From a checkpoint of a small transformer trained on Wikipedia.
Size: 16 layers, width 256, 3 heads of 64 (1 for keys and values), MLP 512 SwiGLU, vocabulary 675, 8.79M parameters.
Architecture: rotary positions, no biases in attention or MLP, untied embeddings.
Training: a variant of Adam for these matrices, 172M tokens, 4793 steps.
MLP neurons of a small language model. Each row is named by its layer, matrix (gate and up: input weights) and neuron, and shows model dimensions 64-255. Each number is 128 + 24 x the weight over its row's rms, rounded and kept within 0 to 255. Numbers have three digits each. A neuron's up and down rows have the sign that makes its largest values positive.
Before each neuron's rows, "fires in" lists the words (lower case) most often at its 100 highest values on Wikipedia text that the model never trained on; "fires on" lists the tokens most often at its 100 highest values on Wikipedia text that the model never trained on. A number after a token or word is its count.

fires in: "september" 21, "north" 15, "art" 12, "norwegian" 4, "chevrolet" 4
fires on: "t" 42, "or" 32, "ro" 5, "re" 4
L11.gate446:132151144122148082126155135116169104116090150135139155121092147078150133135156112109132131114115143134135093122122150124089111114118152098149090156118110090133168102160133094130124091129125102147150083145107148098126107123145148144137200094084118106123100107135085137097145108097138158099144092149144117152091155083120195140126134149150127156079128135129084150119108103134115139130154146142118106111115148152134144152120141114121140155056141095138125115130112121129111140112105124119138141097134154113145144187103116131127090120135161105109108124130124146125143147162117132150
L11.up446:146137130125115115100157139136111162123148166108111113098124082176145122125166136143115152134091114170125140160077125090148107134124115127136156092136100066123141114144098126087132129121105129140116117122126117169122094121132147157093103126090099114114148107125162136124111102133156108135134148095100144117128141123100191138133102126111180099104120124146108116141150144138102144098134125107125123147145096119150095124115174079095126138137145140137107163119085187144180163133151100128108132137130199142128121148120082137163138066119128124120094101179139091132161140134103106068

fires in: "film" 46, "films" 7, "foil" 4
fires on: "il" 69, "rom" 6, " com" 4
L8.gate454:121137116106091111149154107172148158126114118137124115127126135050087092149133171127135138187157156117141089145136163120115110116156143097136139169119149161099143116109141093150121090161121139111150180172130078134123110165115107152142143109084164105125107130114129157154124129060148139136106138125143092140172140142120143128106101119113152118120107130164138124058149125127132160179129115163124119136114097173140148132120085162163090114115135126152172149136112126144109160144140139144143137155117112149115128108125147127113143138133159119150155154105112143145150143102099136153
L8.up454:096180135147095162122083082135154100078185116125161146117131112095135120142137143157116136185109161171161144069126129121153132110119152077129157126142147131116157136126113095130156149107091158136125129114140150161122146127121126118085125137114141136120137125132107092117107113125085131143076166106130169101107129133132118148111130175110153127124144150130045161117173133151105143091107117188129139131124076102088099140137126147109142137137101115117125128152133104120138126101099100128114113134134108161140190090142132110094110130130133169146147129110119113088082146117093148174

fires in: "all" 24, "al" 19, "album" 8, "along" 5, "although" 4, "alongside" 4
fires on: " al" 82, " Al" 11, "l" 7
L4.gate102:119188144136107104135163172143118136117074118168125127077139131118134137130130163137143155105153152143160151127131153143163093109121152113126143106146131160114089114122158146089132130117124127077126156138118144107087170107158133132107142151114167104125096140161107154121138118120135125183154116133110119112094082095108136137096116141157108124109136134147155138125095140144154130145151104112100138152125082121112130124128087097163134143155111096137110059129097081116110153129093150112132109104092182119079133113123128153116095070128127086116119158111062131148093149124116086112
L4.up102:109206121137137127132110178164113147130103111176095113091145122115120116127135170141138144116133154139158161102124153156158114128121158111131136104157132161115069113139140155109114129125110110086126170128136139110084184108150125139114115155121155088121115123179145114134118121116134115174156116117125106118082069106120111153094120139164106113108130117160154143138113152142157133139158098102100126146138098126124131136128067105151123145152107117138101064143086088112140152136097163115133113129114175134094149133134148158149102078124131072122108155119069107099067150149111118131

fires in: "that" 48, "where" 9, "because" 8, "if" 5, "since" 5
fires on: " that" 48, "re" 10, "ce" 9, "e" 8, "n" 5, "s" 5
L11.gate345:128139153118099146115147083131142115122098066100128146089139127112139120089074156121108129114107081172136120098133153130105119134119124134153132150106107139140139134128133118126140110151115090118170187134081151127139162180127144140110138102124138129168119124129135148171138090147125113144118109111100133111129137138096112090150161155152102123168145150108086112110114132099095081127143170126156126178125140101095104115146155117081144102146117069092093104096109142133136110135143121145144140154132135132133125136092137156099175110162081154123149142131108161164118123110149086115
L11.up345:131120122129096129100112069131118094167084076088162168173177124118130143158169115145119161151145111123138141152123148142122120117158131130096141089129138180100124134178128103097148181090109139138144111106159120084156168122118118122132140121133133140105165134106159091083097132124098132102093119096115110122137137122134125137121139183159134106137108121125132135136100144087117185081112126146124102144143156123083148167131074147142119091136118110094089081084111094125137125104152149132120133106120137096147105125108143103137127142119123114160145175149112170134128139101129165096

fires in: "of" 52, "all" 4
fires on: " of" 52, "en" 13, "l" 7, "g" 5, "ter" 4
L11.gate223:120152158097119132122171146125143134085131143133148148083149163087138117134128081145116080124139166110162099144159162115107142153107123165140166083117158104129141139127114119095122118108136081111143160083180136124190092130076141146119104114119091093100166117150108094101132135127085117120099109122126127123136110170113163141146149141115114150154131150125134125116105135105114156102099139102110116106139134130116120112090106142136147173111121145139114130144115175109101146133139106123081090155140135159074132142166148111101128112159116161092161135132140085192112132127150153163
L11.up223:098175144123149135190147156115111131097134122146128069146136153146138139102140101122119127093068096130111157106120089118160109121121115150121131162133132074152157121124128118148134131135129125163141112155129128120112144142142113098124149123175108129170136131132120123164105124078105120120131173163102151161095107126112113089139125086122107150173058148075102151142153091120106097149117143110146133119158141137127107144147131102098121127150111151100095108110097120147132169110147111126085122091120123139128145117120150140152136153153132121156127105176117141118143166118113149105

fires in: "can" 21, "could" 10, "may" 9, "should" 7, "will" 7, "might" 6
fires on: "an" 30, "ould" 22, "ill" 18, "ay" 13, "ight" 6
L11.gate86:116087138167140156144095150083145143104157094139144169147060142155106134109098101117097176129122108136156144123077092160127178140114093142072120120157126128134157127094131167092118086127150126123156095119112113116114116174112129091113116106098148108178128154137109119170157140128145094115140110125127142165142112157142135112104138142164116154144145141122145139064125135127102169137140137166121126126123144151113112133141144099148120112130090111127115149083161130112111140102051098107132129083136110130117131109151189161120107136177104113125141156143127108159112139142167103126
L11.up86:106138105171083139162094143101070136131146133150118140139155087121147146100114170129170132127124139127138126112134127138095169130113160106159149111146155150145124139119117148141151168086137115147134125095075109115155098135092137075135138134129151116156157137094112113158157164110164158150130107141117149151089130117150091095107142103124156130117150127150137100138139127094100161119101147129090128138138106112180117106126125115128121137120111094052149159130155056147118115134081128102122134124112164110133083105159187141129097093149142128124176116118128111134113123176150119084

fires in: "there" 29, "they" 28, "them" 18, "themselves" 5, "album" 5
fires on: "re" 32, "y" 31, "m" 27, "um" 6
L7.gate170:140147109138153131121116108131171124137137121174126112101112114125118171126140169132137090150138142115135070163169117108140138120136125125158153184123107118134113110101096150135167099157135136142160173156152136146123102115099126113104150080149121098165101080126086136100151128126115111112128124156161104099130138106114127114086141139136138167116144139134121141087107105136154112183091125166167132133110106139076117111099170113135174167158101139119128114103160101107140142095142145111113158118116139110096137083172159114143116130120120185124107172104096132146096116092137089136
L7.up170:086160174095166109138130124107165102134168148093126102124076132111122167134167159138139145160098135119116093120170127116136096115100134121160112171113107121182122187084122097184155109105077139151106163107131125168145113089098117141145136136115144107134144116127084141138088085158129154164154160134128112104135164119113163129129146108169127128141147089101131142108108154156141145134128138107157169119122119123126108116127124169152204129142126150129126101153163099118117137158158164154090149122121145115130113124138137127158124125095133143101130130119100136113157112130137108150

fires in: "when" 30, "while" 28, "then" 18, "on" 5
fires on: "n" 63, "ile" 28
L8.gate107:166158135172107082151160110131119140122114125087128176184143131095077146106085112144142086129158134132128138089141119105128149129132132097159163139132107106159170154142113144137117142131115091142169147145151116139154101145132149126092076096145178106130099132155126155080112121146092140078131139121145125120157122127131126095115169147130098170152129112134117107118169107140102137111155095164135118121165115107083098140110112131156143091103122132094164117087121131140145106131108163167123122086105093103104113103104116132134151145097129118171148130161098157143136122160154117122
L8.up107:125110097135107135108134082126147099145126146112142150128096120106148165113142114125114136118171123167144153145169102108144079120127126145146103112118103108102123139123146082119148045142122143113125141119118130145114139135145104140135135121066169083178153112086187113137149133144111145105129152105130130132137123103120112139107137115085145148145121160146151123123069151093122134112126103130146138154085114105100135103099134140109108124142120118130113170140091131128168100098104094151165134133091124155145181119094142135152126145141084161110111166163114143110128159113145142153

fires in: "only" 19, "first" 15, "them" 14, "there" 6, "themselves" 5, "once" 4
fires on: "ly" 25, "m" 21, " first" 15, "y" 7, "re" 7
L10.gate96:139116092087139133134205103107142092086116132132162113171118125128161114128158135123083123118117102105168111150117092107126148151126119112125136176151113102115119086086101129069130107102133140153147123148141145132157131121146104166120113105116136140155152112109138143104142132133182194097134140184130178091116180134160091150120151105125118113126126156134127117107118146122153117111123097146146171151115094116154133151128104138116144101115127180157096106120146104107119101160154148107152126131128126135126133115139129112122138148127109155118107125132129086125131109086139119139
L10.up96:176095096129131141135142121107117136123121093111154181148158141100144076121106127167114136087100133126188131137116128128130145153128161143111148109175138089104141143136131122166126133145108142121135120116137146113122192130154116154112162131165124111125153144077127151102153137131138143085159096143123145113142139136125160107107168162144128115154123148123111128128148121112117105092123138153074139122145123090104156123093117161123135079156125146095159119113097175117118139080110150120111122098127097153155091128132146126164101163098097104117160161150118150120152135144150121114

fires in: "of" 45, "both" 11, "california" 9, "southern" 5
fires on: " of" 45, "h" 17, "if" 9, "ther" 5, "ter" 4
L10.gate63:113115117097125139128201143138127150114101089114136129104132136145085112119120119165110106163109108116150116126156152116154123123110133079107171094138148158101136096103112117118145103134172094159184116128149126125109148133103153114118095086103095079112132142103068176126141124118161096169132103117121108100124150109128133136161147112144132154135071167159129120160137060119139151120127096096095132108113131159183118119127143145134160125124144170137107163149106092106110111102141112150095113104060135109123138113164159145144127113146105110133167138154102121146113142104177127116
L10.up63:127121132109081151133143136136119151132108111121117123125117089125089127131120135161174118177121095129138138103146100115137105144096078113128132101136127141122096084117109084115131136122127089153113139111126144138142162123108114123100136142148113053087104122138061143147171128130122101157168108122131074121157146135077119116148161138138123118139044132114134138186178068093137114184150145059114112136125128185157123114142142123108130108122152154144129130145105119147143125110153134130077103130093126135162109115139153147161150118128110191165141144110115091106135127143150144149

fires in: "all" 20, "al" 16, "along" 9, "album" 8, "alongside" 6, "although" 5
fires on: " al" 100
L4.gate319:145162118146138122161207137090126092149081153147170148132124165165111135121147123136121154107140099113154163136166147117159137111155166141117155145119138138149121081125186137107127121094161155151111117112134146110103135132140137137117145144110129103130072116135106167133121136142122141173157135155131110081142138151110121138118097136144137113154157162125150139121122152124145097153129127148161114151134112085104107117126132100151129127133137095117112140158094121171071138100138115135129151107150107108078114113128107199129117097137130108098129134111093137157106148098108062096
L4.up319:136149111141176155148128127138111118176135136183108142148153130164087095136159122134108160141110124118155211128152122127156158138142151158108126173149133153155099087127158150120136120119155141162122126100134130123110151181117123158111113144113108082119105103184148091156096139158137132141140113136145113112146129161139111146096129153141139124138131129158136144167152169138155105141158114139135108140174143084132135146136110097129116085130131073111104149161080127173116159119129124129117122149174100130113148126131122206144134096118150110115103101111148113064096137135113098115

fires in: "of" 18, "among" 14, "million" 10, "age" 5, "few" 5
fires on: "ill" 21, " of" 19, "ong" 16, "ast" 8, "ark" 8
L9.gate99:168135116133135089132116166168100128103139136184143157102108115107127169136129100101090093142127122109125149149116134113137098089159142132152150133170106162112116119144101084115110140108135136133153158134094145132118151177135137143101158103102159140172089113143113138104126149087142166133121115126122137122145142129086105076093148106138120140116142135161094101091109137129114154158127123148167114155083140117138162108083117131125155161092095150111085130121135126180137117122104118141136127088120140076159105104112183102137124147146163129107167149124134121126142113120146103139
L9.up99:156148114110104071140164151093122116112103110138165131141120109098164095130110084142065143098147124110105109065140136157106151153076138183123103105106105096159085100155151142165102176094127163113122145126124140144173154157088122131120113134155139165119119165137156127129133085116137153125157101123113127122134124122116111150097163164125109145154108115143068135118122118123121138116124107128103116082146117135144097113113120095141123109121141158099128102115118085112125160127075115110086087150149164081121151131097166153157086135101115152138144111136116085126128117086121150124

fires in: "they" 22, "young" 15, "it" 15, "you" 7, "she" 7, "father" 5
fires on: "ou" 28, "y" 22, " it" 11, "he" 7, "her" 5
L10.gate37:148133109108148088134137112073140142119119088128149147118135132138129106163139089098111112106148146135163122152145112168095158136153134133128161116133107099156175148168157147169112119091125108123166153135116141113137087118129116100078166097131130137133114116106119115136136108111109149139146160123128112111142129097103119113121157132156133177156121117138134106082135140114155127109170159127165116148124139139054123133128133150116122126150117102116101112076090137127106126105151138112158132090111182144117110133115127172127136137107123114094127179145130159197125125163131109082
L10.up37:142117114090138131142099157134134138139149117164043128139146094133099103165150096096115137121125144156129109129104111158117137109149094133103112129156113083123133090161119148154155174088102186111080173085100150106106116140180125151143120149133169146125100105133169068105120121105159148136142181145171129155144136134153117133152160166114124120121132093108125103144157147130156134119167152062142123129116146160108143123115096137095154138164116121131132122152114142141145131133156146137150137149145110143130105170106082158112132140104125157145145120117134133119146165173072146113

fires in: "and" 24, "however" 12, "time" 11, "later" 9, "also" 7, "so" 5
fires on: " and" 20, "ver" 13, "ime" 11, "o" 9, "ater" 9, " also" 5
L13.gate206:135134114118172142105165121143162140147153145139152113147153125131114109090100106109155108098130106140123167124137164097116127142165149120136166181105126160107133117089122085163126103111161116134139125122145156154148110134108152066075114111134142185091123149125075130099142119147167134097114120146136133087144202117137138084133086113149147138164147132122129121139154117127136105131141137143108130140130127110116106085133109165109107099161115153155120146083118120109140099083087099138152105130156114127142133156110109134149155151131114132125097116135109136131144104138158123086
L13.up206:114132172140136122101140112101165139136086134132152130130168115134099122090117142125102068082136082129130118137139122154132138141109143143142171170124144179105153097110135143109151170125117162129124126133145143140136131116180174083100098133135151094151110145121139103067141136112120126116136123141168137129114128125110115093114087124139117140118108157121169136164114102105144136104145153131140090105101114121139117203127129132154154089127059122145103137093068129122152105090160075140124146130121084114135110124101122132112085108144114148105086131100153148119147158155096087084

fires in: "where" 30, "however" 19, "health" 4
fires on: "re" 32, "e" 18, "p" 7, "al" 5
L8.gate468:106117149148131162122177106078152143117093108082136131095092104137121147094080127160143123163117162133136142165135130163126098163159119136146115112147107135150126117161161138145139105155143106193147176122136111148132155151137131150099112101113140070143106139114129157108112102136144097130107143119123119127134103144121136093154117149136136150152126114112105126145159120136059094122131118126136157099131186106115116153131108139129102133090103136105130134112112145133100115115140085173132072132152113111187129119143112131152130179137144083117162131156138126162136114130113104127
L8.up468:140145119128141141133099089122118170109102101061166132137119137137145089133137137148062101142099135155163183126114133115103131113117105148146126155091107127122095105173077107111118123148131135148160142142107118117110098116126120128106132102118151111129148098134149154100107078162103143126137125123104162122118106127139117116091119138130125170125111134106188106131145119144122176149140140114117157166151168104137162159111103121130138074132155077130091115100113149090138143088149092112136134142134121097120119172182139155104128091111066127150149123127126088127092123129165145119

fires in: "they" 48, "children" 10, "only" 7, "then" 7, "them" 6, "greatest" 4
fires on: "y" 48, "n" 17, "m" 10, "ly" 7
L8.gate40:128123108151174117162141079102096142123138122118114106129107169074131103122130127133078094167119109152152097158149106136119135107102156147138102146167132123083152123136077110127139111136132117111158150137167111128126161137177134078126105109109072145111129129134110138137097120132139110117138137177137121129129157087120141127140136134103181146147120102119112104105089143097131113129123145111127070158096134118158118123113150196124149144149075148105138121118129110080117116140100166137124163144122181118084086139134113140102130100154143138112116118123088099134113145142125086146
L8.up40:108110089140141101095160117092129118154167169110117110161159150106118128118115131110151130083101157117153119114083095128062078143137114112161126130181087115156129162154125100160081121171151137135127142102156171114168110138112098161101121105178111128125144109094142151109139121163178141091089118118123142104131176176133128132108110142135145129107138114174077104109117128138120120151094086129145130139115157144111178121131076139141152133139117126116134126104113139139162179086130116155142107096123154121137122118171105135151154134096125125114103108141104126117105141158108082108

fires in: "into" 37, "within" 14, "alongside" 9, "across" 6
fires on: "to" 39, "in" 15, "ide" 10, "ing" 10, "ss" 6, "ong" 6
L9.gate324:143172085149113110116128149125142095107171107108156061084100167107119147118066142108137114153118159143126197122099120105107139143134096076102137142124142130142149117112153131124151130109129121155149145170153146146129120159116130100129113107173173117136152120112121151183146124121100120126120146085111135138140144147111182079113160092130144159140101106116126128123116129189072101125104117125167104146154125107139112118132170175107115125148135140159124157120152104140089148146123177170127099132158131120117139149160146131146084114133106109089098121164152154139129112081141096104
L9.up324:130139135146153137149080096090100131099109113118115139120119163119156140132126166117138130156166151148133174155149133140116144124139114138127140170114125122179110154130129167176115148153115111170160156138129114095151147172151143105135149108125138171152161119163129159150152144102102148153161085129056160114112119119085143109108105103137139120122116090151117186130108093164118098110132101116112137115145145132116158142116137111157123170129148155165122165122122127150116108124131099174118152113155152121155151100154105145128055110126149127130135116156121138119124120111157124151

fires in: "they" 46, "after" 33
fires on: "y" 46, "fter" 34, "k" 6, "ff" 5
L9.gate310:124091125129134120142181112129140136111130114111146133174148106116104122148156086105104106126089100091133062146146105083129127119129132149121123175096126138135129116108168116143136146078143138168151109120171112124173108096147102115139173100102145114124120155133116120105148149144129150111135166118161127115121101128152107139151118107114143131174132101153145113162145098157133150107124123152126113104113138131164122100113156199095119144119107119076069141136146116131136137150183109138167120160123167096099102123105176113116130115134150124105123158161119132160141113155074131158
L9.up310:117157123145152125138154138166080129108158128066139135188165159140147126109125149150122133132164137096085138156142180112102149151153105116138112106170118107170129164107076104177163123111107128141124150099113147125117088145129123118080073129143117140154134100119153124180126156120155143138153148126122131131110102147148113158172125135112105108167156096103121078152139132102146110112151145128101071140106093125142109153139164118117138144125189147170124140134147102176136114123172156148161120136131139121166129136148081139080118134085142153137164123142157123083142114110097114134

fires in: "of" 74, "screenwriting" 4
fires on: " of" 78, "re" 6, "v" 4
L4.gate105:139132132105148118143132117182161094117125139178152122102167128171135135155154133113130091147140133068146121067166104145141146128154155143112137131123121181148094149121130121144105095086146134153115102150112144106101139155147131152099105124098111100122123120164114139160101158107109138104141043137104155115097125152113142153112150103098158148139094169131120139122123153107121101123097107170082136083174147181156124127137159099165142125109120156155120146116149094120130135128132132111109170149139133162104115133122126106102112108125134132120064130178120166142119155122136112106
L4.up105:145096118134112139135141095122102120164125089124103128143142078117167108156140107086133112144122160175171147127086159119126109093153149110140163091118140107119159142134155074113084111125170160127138133135165127117108098126135180118185157086114080131124136110181121125156096144123117117138102094104125124125110163100111139127160160091126131165135126131132114170167143133159121127123140150144121145111169105149124102154111137138141129111108138127117135093142132135146136118116160083107108145131127153106178144133110122164154140115148163146109126127104172152145105106115169167170

fires in: "can" 27, "would" 20, "may" 10, "will" 7, "should" 7
fires on: "an" 37, "ould" 34, "ay" 12, "ill" 7, "ight" 6
L9.gate164:111153137159135135172157076188089113131135103115126128159153144079107109114088119154137163127145168141089136155152121137123168121151164097099115113158167180146168144134169137114113110116102119137168119121113132100145105140069112095125136094137151100109118161141125133165153135121131125136120122104135114134125114185146112115117133122103137146119148116125165175146140137147088105097123098183092102152149138163140129156151116088158137143129108141115135121119098142146138149119116168133110157072123128112126120093131138165118102124132155078140109133121168150165156127140118090098
L9.up164:105151183104124144099123134098087116180171105124128157094075124163128123106087085134124111133146126129167145152115143168150158118118102126124149122165130190189114135114107117142115140094114161136135118107108148127192063139137108145112118115110103075113135154087125077151158137147114121094118101106133134120146100162167128091124119124120143124124182074087123087134118139140121111112091121119122103131182145126119117089125122128141121120082133119086144123150118098162140105134108087135123106111152122102178141121122163137155133145124094137133141094112139136140127091122125109109

fires in: "both" 16, "front" 10, "football" 8, "business" 8, "bronze" 6, "free" 6
fires on: "ot" 36, "ron" 18, "us" 12, "it" 9, "ree" 6, "t" 5
L6.gate288:141158139144158132137155153186142158141118184200129144132124153111087129100069119102141136128154141116163142143144083160117090135141141117151123163123119147163154116156152115143129109136132109105138146125066149132091108132116104123101133095144118092130088116133113113126158120136152134091130112131119195141117166148093132139103166114122086135145124154127162141105125131202122145146122144135144153159130146155135106144133136115184114159153132145116137121113094148138145157154144100176106144088091114102143158127091164148127075114134132175151092135152133163128115105168144119097
L6.up288:126115156139104161150134163159177137143146124094172132146094132116155143170084144104115111133176112103116142130123085148152120141100146141138147165111101134120127123127119157117118096134116122171152142117110155085077154158178131160096112129134104155131088102121111128153130166100156160123119112130131115101074128129139170126074120117166134168132130147137150098157126108109101150107149127097164168135143126118117149174133158129126153139148150157149140161122119113148124125170119119128120122095155104146121100091065123107080121146159162106086127139096119154131111136094126142099

fires in: "film" 48, "films" 7, "like" 5
fires on: "il" 63, " L" 14, "L" 9, "l" 4
L9.gate49:153099102128106132126125146123143118119152127110139150160134155117133099164124134099128137121139134145139115092152157097151122108157104120103170162123150109132155101152170143125157103145113108098132119110135134129133149114137168098143146127115133121092106135122096159146102153106116111116105153111065118130119115124110119103165145151173074130161095135104180126082145099141130117108125164159127138128118122150158134122155120134147139161149118138142123194128095091124105130058138118083115163069104131132087167138141122119104133116134113100127144125103170186113154101111139085154
L9.up49:114067058149106100127127095159137170112081145117114126141134170098131126163107122132158126143134129188170139121133114168143171116108108098125101098159130109079105142130123158146111129126103097122130136092093119135149098121143133129083135119141128138141105118126099142096127089163128110137106131111120104147146103164115125091092153133106145144150144116095132122115149167183136134150106132180102120118163114087121113169115133132134129117149109146122156168093145154070144103107142173144123089123116107146096130140123172150181140110147093109126139086133157132117141114137115097138

fires in: "united" 40, "january" 17, "professional" 7, "japanese" 4
fires on: "ited" 40, "an" 34, "ess" 15
L7.gate346:140125112161111145112114134119097108066103104113142150120108163096175154127098108084124123070115148178171150110109115143147106121127138141099129120135129077141132083143107083111143119131172142147142103120088135121109077123117102105099121100133170075119156109154094129118109117117127117098089164153157164157140119151108136123169126134120123140091171107136127158096158068128151150124154146161147116141138165149083124103153151098110138165086093110131132110136119136119120106080190145131132116077082123126112135115122112145169133118147117158116098108129170144119133093143118100118
L7.up346:165097142105124108118105162173098101122125137114130127154104127151152116114123129090139110127117151148151115126140106155101139123140164127128063130108187136155148104155087129125112101148141140138127113085101125150138129133149113137144178135105104104113132080119090093093115136137155102156107084106164132103165158155130141128151111140105151099118131084069125136088086113140186141126123186147129178114103138129113126106159130089130130138086156126115134107125133180141153110104124124161113132126137116111145141068113201104132115123136133140105138132159146114111104123128104135112

fires in: "or" 55, "very" 7
fires on: " or" 82, "y" 17
L4.gate88:135160141154127124109197114123127132159113125148155096120140160141125121168095112109147133131127135086113110111155119111125114124165157136121168137091132163091173116094121141084084126121152124118122096159138110139086110128135113129153137153131131146119118169145086121154136165097113130107128155111154103097115152090110154108144133104147200124138116151118178116126128128109114135124105140146139132160112105149128129147112131120176147176128136127099114139104119122123065119136108107111124120080143131152068115126138155145068100144189107157122176173126114126188125128111118123117
L4.up88:119133129164157145134130126145107138137179131162072086119149138143134106149103128110145121167076109097109128110130097104139128141136139133115132153127144155102143121129101123068091140141134136118152112130138104180097103140127098135131126129115128124157156121187162064129133158115145136078132122122191109131129114096110119130124122097125165127150093141142162125173152138113118153115099128107144121134104102156126145153126136125149125124121124108082137125160118132149130140145128084113105110134171101142095104149129147117113122130195127169144170123147118083090108145160109128124

fires in: "when" 19, "since" 10, "games" 9, "half" 7, "named" 5, "zone" 5
fires on: "n" 23, "am" 17, "in" 15, "f" 13, "ir" 5, "on" 5
L6.gate384:147134142128131110143098100082123135141141111088127112103147073115153133122108149114127085166126111141130098170166092086122135110135140158122136145088107112116162146136131118122101152118143132104151123135108146136155142134107126130109144085096157118161086105162165144118108099136098092135165115111128117115113079144108118094142140127132108188114123172152083075118124102116085153146120108162139149163103142141133115146149165144095131150114125108112133140132074127156124112120118118145132092134147110122136111165117116114132143142151123131140175143108131144150109154148201117140
L6.up384:117174139116101157120128139094154117138107125090094116126128145120136158103135137088143085081102111179171084135128134115158136120094125143127097144160118105110117164132057086124118154163135117113117070106117114154171074167124155136151154116120148087104129126131120118102194137124136106115112124104088171153085158129114129132161110098090147127148128113135145100115180092115129086144130086130102125183152140144099154140146110113119139114128137145106121143150124124133095118139113162125137127127094128146110130153114111095127140117137140120107128098114109141129135151154101115142

fires in: "they" 19, "would" 16, "not" 9, "could" 9, "who" 9
fires on: "ould" 26, "y" 19, " not" 9, " who" 8, "t" 6, "ill" 5
L13.gate98:103120143080125141129143080099116173126113114100138180146082134173092136120137095154136102164155095160172163147129120140122156119105145134153161093129120114108132098145153164114145103124156096126135147156103098096190128162118127121087138114104115089177119130123131091146154086136153121150137084175094126132131132146123145132081134104132131132131180127136143118130107139101160136128084102099123124084133154100128109130125116151131116149110116120118120138139117099142154156136140107092115148107120079158129098157068161146120105108146116097129124149138159144135120128083140116137
L13.up98:136133164168148103148121117137105110082118152120147098084096103137089087127132108152138119106092123128093122141125105149145154123091167117161125135110137139172147147130082092119119108103125107124135140089125121125139139138137123116107124124116104146077149122156137154115100103161153133165155151114134097110158152128134107141114087152127105170127130102119141134127132162112126111100124103164109110129169156092106083137125127138125173130138156100120106114111097120136129138137110083107185142133117108109120134111200136121077123157107128096139134163135101150088145118093125121064

fires in: "also" 32, "states" 9, "has" 7, "stated" 4, "became" 4
fires on: " also" 32, " st" 17, " St" 9, " has" 7, "c" 4
L13.gate37:146135128109099145139135101110130167119134132098167090105138081070109115159158117129148107154089135135120078137133127104127127114155172139073117108159147126074125123126123168161125096127108118126132133110185118162155125065178112155092135106125127125079098128143098116126104120096119123122158156160155098095114107112127135115113129163183144120114137090120098150157136133109139114120160124106150120110139185124116134111113140133161167116084176154106079129150122156146136183134155123104138126146133111115177125104147137140138117165115125143120172112134145121183121130144111121141
L13.up37:156123133132127138100107130113142126115156118105161146078133130123153123132098124181124196127140118095130165124113106096145114117127169142139093106154110143095096143142156131145169141143110135150119126114137166123064096164109157115137143121121130157119169112107172107170110165132106123144148123121104154115115146082130117098133133147134129148165138083138143158099141145111132094107124150121094111119146081122122150136115152121162128114159158120149180103147093170130143079120100145165117083104122153147117144146115155117127109124141085118120128125091110104117174140172130125090

fires in: "of" 45, "to" 6, "among" 4
fires on: " of" 53, " to" 6, "el" 5, "p" 4, "ong" 4, "m" 4
L10.gate308:159141132097117114120169138107101145177088142087110103116124120145134138101116097127124132141145127112174149139129168070129116149100115156135150094123098148143135126107149143149105118144111121156162119176152088099134089162113154159120155090122100125135101142126140131113119101153127153187154133137153121130112152108092135110146148140114110166126122151136151114098099109136134122135162155104120101140119120129163161143116085138123123149131100113122127099132102134132100103130096131128159103100126128140126084116130144101092146112127139163127126123123127118169127163118217157128
L10.up308:133169176151103099135163178095112128083127155148160090112147127130080137112115114139120132106144144102150164098133148143106102129062143132128065111143124101145102144112122133154091142112068114140133127122115137180155183143136110126097119118119111147118152148105126103174125135123178104145163109128183160141122117151095154116124157128151103145143138124125119132154152101091118134075124126140104077109144125130138113120100136120106152165133155118127118117119118160153119143083097103121069106084131144140135100153152102149137097117155141128134112125168155108107138135145140118113

fires in: "of" 37, "located" 11, "officers" 4
fires on: " of" 39, "ated" 17, "ic" 13, "ed" 9, "il" 5, "end" 5
L4.gate104:160154138100133165106129121137129112140109121120180118095116161155104125140096111169073105142141142103128120123143113123105148125123153153089150138104143142158175138127129141118108074089144121123143186193119136119081190103148145126128157153138155089123118092150099125142104120103098051135118129087078127075090149124112152107134142132122143109140152141125184139128101120123115104144126131153148113112132144159107137147109148126119135177160126172141133124087141126173094086125134120124131141114078125135103131138138073117119119154135156109113166148109134110152111140114157164127
L4.up104:145159140097132164111108131169136125110137116136144138114164130155106129135095104140105124164116144089132146134118113110129130149100138151083088124150127159145148141127120111131108099097130139118138162194090135116051181119136117151141149114105168118120155091148142054154099148112144074071145111090119135109133094137119156115150152119126125129125167145124150123177114116129123147146140150150136103158139134143087137137130119117093118106146128114111130111119183115185139122181149101120125122182108086172117123132112095125144131137130165139128154115117139091090107139135131157129